python train.py --num_hidden_layers=11 --hidden_size=256 --num_attention_heads=4 --num_key_value_heads=4 --head_dim=64 --intermediate_size=704 --vocab_size=11218 --hidden_act="swiglu" --norm="rmsnorm" --norm_place="pre" --norm_eps=1e-05 --positions="rope" --rope_theta=10000.0 --rope_fraction=1.0 --qk_norm=false --attn_scale=0.125 --bias="none" --tie_word_embeddings=true --parallel_block=false --init="uniform" --init_std_qkv=0.0403 --init_std_o=0.00859 --init_std_up=0.0403 --init_std_down=0.00518 --optimizer="muon" --learning_rate=0.00674 --beta1=0.95 --weight_decay=0.011 --lr_head=0.00663 --max_grad_norm=1.0 --warmup_steps=200 --schedule="wsd" --decay_fraction=0.638 --decay_shape="linear" --final_lr_fraction=0.0 --batch_tokens=32768 --max_seq_len=1024 --doc_mask=true --train_tokens=513000000 --max_steps=15656 --dataset="wikipedia_en"
MLP neurons of a small language model. Each row is named by its layer, matrix (gate and up: input weights) and neuron, and shows model dimensions 32-223. Each number is 500 + 40 x the weight over its row's rms, rounded and kept within 0 to 999. Numbers have three digits each. A neuron's up and down rows have the sign that makes its largest values positive.
After each neuron's rows, "fires on" lists the tokens most often at its 100 highest values on Wikipedia text that the model never trained on.

L5.gate341:461543498558451496532461531523592578534531575475565535414479503504556536493447530430599550487497547567524481491494490460517467497451483485527519527493454451517458567448425508465488495466602406462488538459547407481504518469589494458564501523415509499500480498500486519504522486524515402532517496530458488470469514489498464511523460483516498530427492504535522463444580494492473514511567529555524567427436471442480461474566519467461479510531508497495489460616492507495497516451431492500474551452526535511440485525551495566510536487512555511493464438478465480553500524538498458511
L5.up341:472510530478514519526576523504553502510432578532549527474495540487528451550455418461474446479520525431581523554534501521480525502546616527489449556475556541415442471543522557491454460436499471479470493493436545488523511524526470463514440510480519512494518564561527525525519543544517477498554411485498465523451544472467523529532480469516508473474532421541467488440425528477543461529509480534478506530516465542493497506513489545534540526514410515513501451538540483516497486516566547477430533518530499542464446501393464507458530453510519554492508479531557553464498569478403581481
fires on: "\"", "'", "”", "\" (", "’"

L7.gate342:472470485530437507533460399491532563454489516520522486468535503455541470521485497492487598474496449429515622520494481547491511541522527541462525488501566532407498408543494522448451449500434519528453561434497508543493474430513517508500539499492472570482487435544517524482553513484452545517523566511492507485527479498483510496525478500438469457525558544471488524559506458440451494511442541533510510514531494520477603540475483469503534514528525552507525511490491516555505538445445506483531453540477523462504491476564462386543533437513454579475437565437421517446542521517525444422
L7.up342:475492480500493541581505518476481449570434461567445524497480523499428527473525514600507515496592480455475536498535539490457485551537424476504469559616465531408487500508534456473564484469469459513581568576484605482509477460499522504499550475503462497421464535496466495424478461478458523469452471505467508511545456430521507481477464511458471511481516528498442516441558461503537490465537532466515502473458548492446495474499531454557534441601424564453496516544524481534564456553532468515530571417560470548521519529480444511504443533478450521549491454476539497560404523517432473416
fires on: " as", " with", "ing", ";", "s"

L3.gate606:540413503550523540458439508540464452537536513507562528515499464556483577520531515452543528523568526532523514566518479529477502473476520455552489514448542569443501461457522470444481504520569439480419486502455451522576500461565520488533504440570481427492547488451556559496501438444575464470491447508523474473478545527545530547546510534512517529446496493524530488501551500496540545455531536494496488468505455506506506526510510435478405506459546473492523520498478504505507508506555435493450566527411541507436500487516536539480504424476582515503511483531523402492518525356528488470
L3.up606:481470477445552520516507475457438533551519431491559460514454467539487550481475558393484495473527449446541560493501484528484404488447534537466467506501507459490550478509515486528493493519510523473473478472516555433566549511550555544494470481499480538497507518527543557542457482435556545456449437443480458549483471509549515506531461537466520495530455462540486498527492534516549564475523529525483473481462466501576488507481498520598453488494439551499468557486502554529419524470497451510503451460507527449508486471534625418502484529475447555514496454442487528515488420507539407490
fires on: " res", "o", " side", "ia", "ing", "e"

L3.gate543:484519458445493497516472438475527530507488543470502543460503566559553554540536521478482445493545465521443453486436491524456552436458519494462431464538460505479587468513466464496489571543498582486454438517510529512507477523564510506492447457459538484455543510534402511482501592486465515574455459540551589475429483534494539472553539520502459477532439508579498467490552552444483452437492485492470512424549539542508418468471538465500538539501551538553559478553522424493469514508522523493478511520539534480420546566579404525575508461477554508489482529479495514532528564487508442493
L3.up543:524534492510549511534410512443559534526480479479456481499475536466500480524457470487487527520479529456481473497425538427461479489509486455518536505640472487483539494458461520482478444575489556477471423488517518485488485537532515461489483484478443529459465442415518454459474480524600449514451552523524456497550552452510547528464499525460467478493511494461476536446478548543426462473490546539475492469468404539527462543533494562484488538518507476539559483483544515478554544472585468507465525503471508514536488554479477548489468562508463490554503486477562562491514513521537495469
fires on: " first", " =", " First", " took", " The first", "ill"

L4.gate266:521597493496513497508453517570519557488562516522569506520494474526446515454509489458486498548538563494468535505459554562490445506464488438446449569543562488539552422443531465418575511524523460499483422505526468439559479525490545511584473521524476575519522501478445515410560474497507462527422534533524545462604473528539509463524459488447483513508477490537576461567564443417516549533516530569492604485428500497555475486519513462449513519506489442518463475512442503471530559573520554527478517519507562565489516424521514538519517538531530530453506500492550545456488472464490523497
L4.up266:467503500522492438470496551437513485476505480432513525512483561472514565504477552567543480490502522559527467523523505531508413476520514434649501550485456564511519429535505523562507512477521543480547589497455432540521505524466506475435529475477465540507578472537506468488561446487497462496486483452474471444448524479512524517513460438508500410500466485496433455510506530455533515499468546440521503387441514526595514503592453519520516521539510522582509488514480516518482433570529459460480542411534482555557508525577512476486448477501605524446502517573488439515515503415507497493
fires on: "is", "ou", "omet", "or", "ag", "at"

L3.gate647:455479469502530451508524483465549477539397551518424502570526540548501536494502469469452399483550456533465577427497502515550438490448607477503527601562512566456453556506597511465454485545486527527531540481550537504499505523525512535497517502526500468487506441497506434518494531458413480580473438480416506517461449509467445479502502526505509481511512542472512452482487474465505592520494450555443518507520530517512536520506483490490501402475507494499585550511448519466506515478481509479474534476533477515453474530486581514534482508464460506461442501460482488476459494500466495490
L3.up647:451537498527526455463498477474541420475565508528456479560462476468438509488463483501507478532462503466471505561494548493489513520508530528465493484470490536459537480559500544486532542507490491510560430487495498504364448523501497512538514544432536475512522502460463501459450520437503476484447472448505558514453435465581542580499508416453416527505518566515530537477487508397477424575523485540548483470522507450571523518502534504449498542517487522529556487556568484555482477506525456523473583476469510496523555509562499531482546442495548449500512450488481569456503509450512565494
fires on: "a", " has", "er", " He", " have"

L5.gate278:520585500387517481472535454497517536534491509526540497514519462512457462511507484496508409449454476539548524442501497407486472509492510419484490525509507557463494553473531467510478513474480460546497509579537456524462432503459509491518454473425489501455559422491538561568499534499477556458462510479537520553453518521554480513419511481473480484436563473522617542486529377495524477600454511543481562506487507494541477444554459463455482546582491508526451524533586499402511460509466500488494460501537512537514478544473529457521472540491506540551465449484493449505512521539512511460
L5.up278:500490494447495518513520495509402495433514480511530513524504440521468543527445510412471515469386428490500438496486492519486498529416513480568482528486499459510553430514494486452559572553512489442502465543472482426475465459459572509576545501506434447535502521467544540562511500481492510491576458515499491431472527466434485483410523517502505556500563430482507480518516483542547437524451482486469506482549472508503503447473558483527514467466467492517459545533530475525520522490462523511582449461473470563529476564506440525463579575457469424536498467436532480507517547493532501522
fires on: "l", "en", "b", " via", "enh", "r"

L3.gate562:454437574471475499420487561507556561467530496521515501505519499483446483502484474643489536465391489536446488501443419473517517489433476523513508510501557419466481597534542489607504573557524449474508561449514452501469469440479523570497492507442543553545536472499534444494491504548475529552575559569482508462521504464445530394500487466481496433481537540500466507479553463451531478526478543501541505511480544543561492541517465466490541443476489431504507481480532553516545482488500419496496507546485577495430467489496489506525501501540547587509429531491512516486509539450450508498
L3.up562:575476528478513597416519441522547479511531486480485477472453567467479507544521467499456499468563529509531497502465504528507537503577527486507533526552464591482529516466557549513473446503501486425601541510480560532533507461496505510519509508575448574507459502502515443456519504623522500487467528464526508411458612517491484435494481492538474474497480491460449575470533519545540517490537515431500561582475497539473460540488562515538507552486427455445447478471501535483466453564541551401523508520496469528497517409506507529497433462483496530552591431489531532522456541526539545508
fires on: "s", "ing", "aps"

L3.gate339:494548457496516545496531544466513587408504559508392361520510485528556457521496508509506517520527450548477514469516536503440496506496473552505540509452507531510502523566501555449510445483544523455457512561510560468485465480556449522449485473556483543484535506486541558421473492537545514519501483508506520491445479438465489500497551506494473579479534473657513535482482494489472492492478511515505569458434467466503444527571514566567466527518550448552543474502463493503541456489529529547466482490521489545496407456469443479478534510398537561519526481571565487495504423513492507532
L3.up339:524531512500478459560462439507612541496566494503517447403497558476506487404475410475539497495420528522442509587535545594543529502445469526442545483480514565505489529470504479537465482488539484483513526556552485560493529477530547438491589422541454506504447536489473504516523541563449491442456492500529500513527555448508507481556413474548539556537447532453486536497474556525501512431473470452467508479546427531524506552493439496538417501495497520463535513475523517493454506466514492529516420515499540509491419515444497435490471529455484393543554512573501483495531580522505387530
fires on: "est", "ent", "ant", " record", "ef"

L3.gate501:541494593541538561492506482578463545547558562540499451510493507521561521443540562578565552479509438420527474556524508520528515494541570539521517475483470501505485434523485529447521433489543481507523561532465564531528511510467546568521582454523420500483551484483431498519455489509469475493544474472469473481490446504503523418509500489560495475531529516505488557522481473624571498505509468494568501487541524478520501531516494487550558522489448384472495480518507478479572431492475544455500462473473483561465439483520450464475492498532475522531467461477447537427366518471527590480
L3.up501:558474490564540534566462476491474517506583538445469512546460494467591442418463548585423532429412503481523529504461426489515521460488554490462514510490555479504499527569472546462558447462522476513596547567472467509456496499494548569474527442460477450432542453457463545527414521466528510496517526455604449533485462514516504476493537477528494503471551574524546549489467462511471492516500465494575522422384516490513530508501485524564512481506554487465524540509504464470483536497469511444501573496513599516500514524525486505485560535428472452554518459503505511502489492453545587493
fires on: "p", "ch", " Sp", "sp", "sc"

L4.gate550:458558551505511485481498468588543527501547515452520576417520467469578444539460426499513453481459472501505471462482526510480533450470536442524501535466474502471486460488531484535471458515467460534461557518515541573515522502597526476514477488513518536505551453490478501498436584580493436549508443476438494508426559557496496515512533455549500476531493435542437524476567414518569509475508501519510460489451536472548445464479484478560439479606467488534476473487530564486463508555566488548505508551520463489509532524566470502514448444550529531522486432558453492527537513523484590500
L4.up550:563423431523509505465459556494536517610479471469503565384476459475499499532461512510451541544483506472512552464539497508588448512549522480571513596478521524429434474518433542524510551477524445427451455479534440488540562475555553500518574490511567487508524534546491459517499505494435460566470519484522454476457525425434503478465481470585531500478427448503474512506518419501454540476510540548595475456506458501542508515490494442486498502470506453469459551552516514508466422532528521490493495457449520450473485446479502510525467492513476431488464519519480486452546503539478480499
fires on: "\"", "%", "'", "s\""

L4.gate635:461501520549501550441612469505525514438513454522533465512506585509512475455466470484519542498490412438520501458556471565572518546514589540408563454500449492511535496507522463528495519467451509489530490456536484541456427532412456524468506476515502538441521497555487469464451461525508506430558486403488529517522585466501522443508513454452518563424461560458470487506548519503503563502449528526477527534533473542538506452503490485507525477444519549434473500494536504547525460500495472440508487525474497476507481389492536534458509525492522483515461502536552517512506520487555544496
L4.up635:503568559589445517428498487413511538471571517517493478503504485486494514458536516483516481478557517514460553508455451480475516480536536493488598473510501516507496503512482503474470416520507504423514513518515598532575454494458535500539487490510494502489529460485437480446427550467522592493462523446433495539494453565516472498468580500532547494565531473475448495517485580572444529429515446489522519432491489517468516506465484498490423417461517501580522433467580549535540505513504542460495494513458432516503425492491552540506507502515539424519533518516484526516533470563551545472
fires on: " go", "l", "o", "el", "e", "h"

L5.gate574:536536438521448559494505502421469509474524461463449559482482486486540510486479452579537526520527532495543490514502488450541542466464430461464453602426428490462522543495562540431558508532523441534567524527532450527505437450553483480538518447447492516519570513468510465514481510509436495516472540511478458496413565577514443449495435525481512470543418506503430545475565457423469527551550546464541524415476470472517518467447466465468468579451466427468523443477414549496468479559508436515524547565509517548467471453496459473522580512457495512487531448573494486510475520476451466526
L5.up574:490484512529511507564545545496402546498521519435489509483534541484533557490488448503456488488479553467551500507562418458583579530530482514471472561510456495554480519489549566459517501554504538488482549591492524469469444397480582493491449558594435472518491552515517486526542456489566505451499571517460464379492456496494529512429470521490516458510518528501437497541486495449495509458440484481459493518528533454495512491527482548476509595436536455473558556525562502462563531537523530441562519520516445511494549483568528456453491533472527444497555423490514469549442459481495534499
fires on: " ", "ab", "ent", "p", "ial", "ut"

L7.gate113:483511536511495520553478410517527502419491481493511369466475538472487517542558481477467478442543457459498494577539500506557518450501445483544547453533454512539542535499465432452444492519544473474450453400522551476546498499514526487540514451506510468484505536449561516564534504499557422555461506504523484462513475502499466481495527443426498540492545445516477545489535476452510516543459532461555487508515522511564562520447573484533547492464572504559564477443512521509498459550510549505526546497478454495491496435505462549524533593436477555564457437486451516539465512477484545533
L7.up113:467496491395545489550488524504436586459569473489522499499535505398519535469516534456531441527536506555415434490531515531534499513478544468582480463501492489526470524453446469480435471515558425526516520518493493561470552481575556594509542463519483543525489480491495521496471501461491591477488442488497498475479494436505563505482561486561504515444546506493487518470555498500512508513477505439549469560481489546514474442480549405548510471548527493537461516452455467469488455497611500544481500480492482516379440430483497546498530490493482476523492506429464518533546381493477476575
fires on: " t", " n", ": ", " pl", " the t"

L4.gate212:528487494511468571494541496554478521544585516560464534465571514559509520484552485508531571442457594547456476484466487517512483541477507523476536510518481439433481471416517559472495464491571470517534465492491456498520469557463513505543542579472471553512463449527509560520508478518530444505527508470496498518530447495433595536541552474463539493440491542569533513556403451501496455517490490504562506455394548490448512542510491513541552460527489506461485511376528427512494519491474519502491530455559432497522439490470501539441439533490484471477547444528428525499474444404480622450
L4.up212:571500499515558451535528496586502579544507497557401587457552509514489502544601431492504546500529457540455477553475477537466502525471557504550458537497464420532478480465502548521484522461475489486496551482511583485485434502532506472491483500506529519538513479526524504618479550476566510536552522499509605520494428474454498489559497534422503502479460534554519441474504577515524491494503511481464503468475467390479445524462457516487504549519535432582509562497494514527522544491531499550544513433516513481511459541543554518516456538516447484489552480513494454501521482450554508462
fires on: "\n", "is", "sc", "esc", "hes"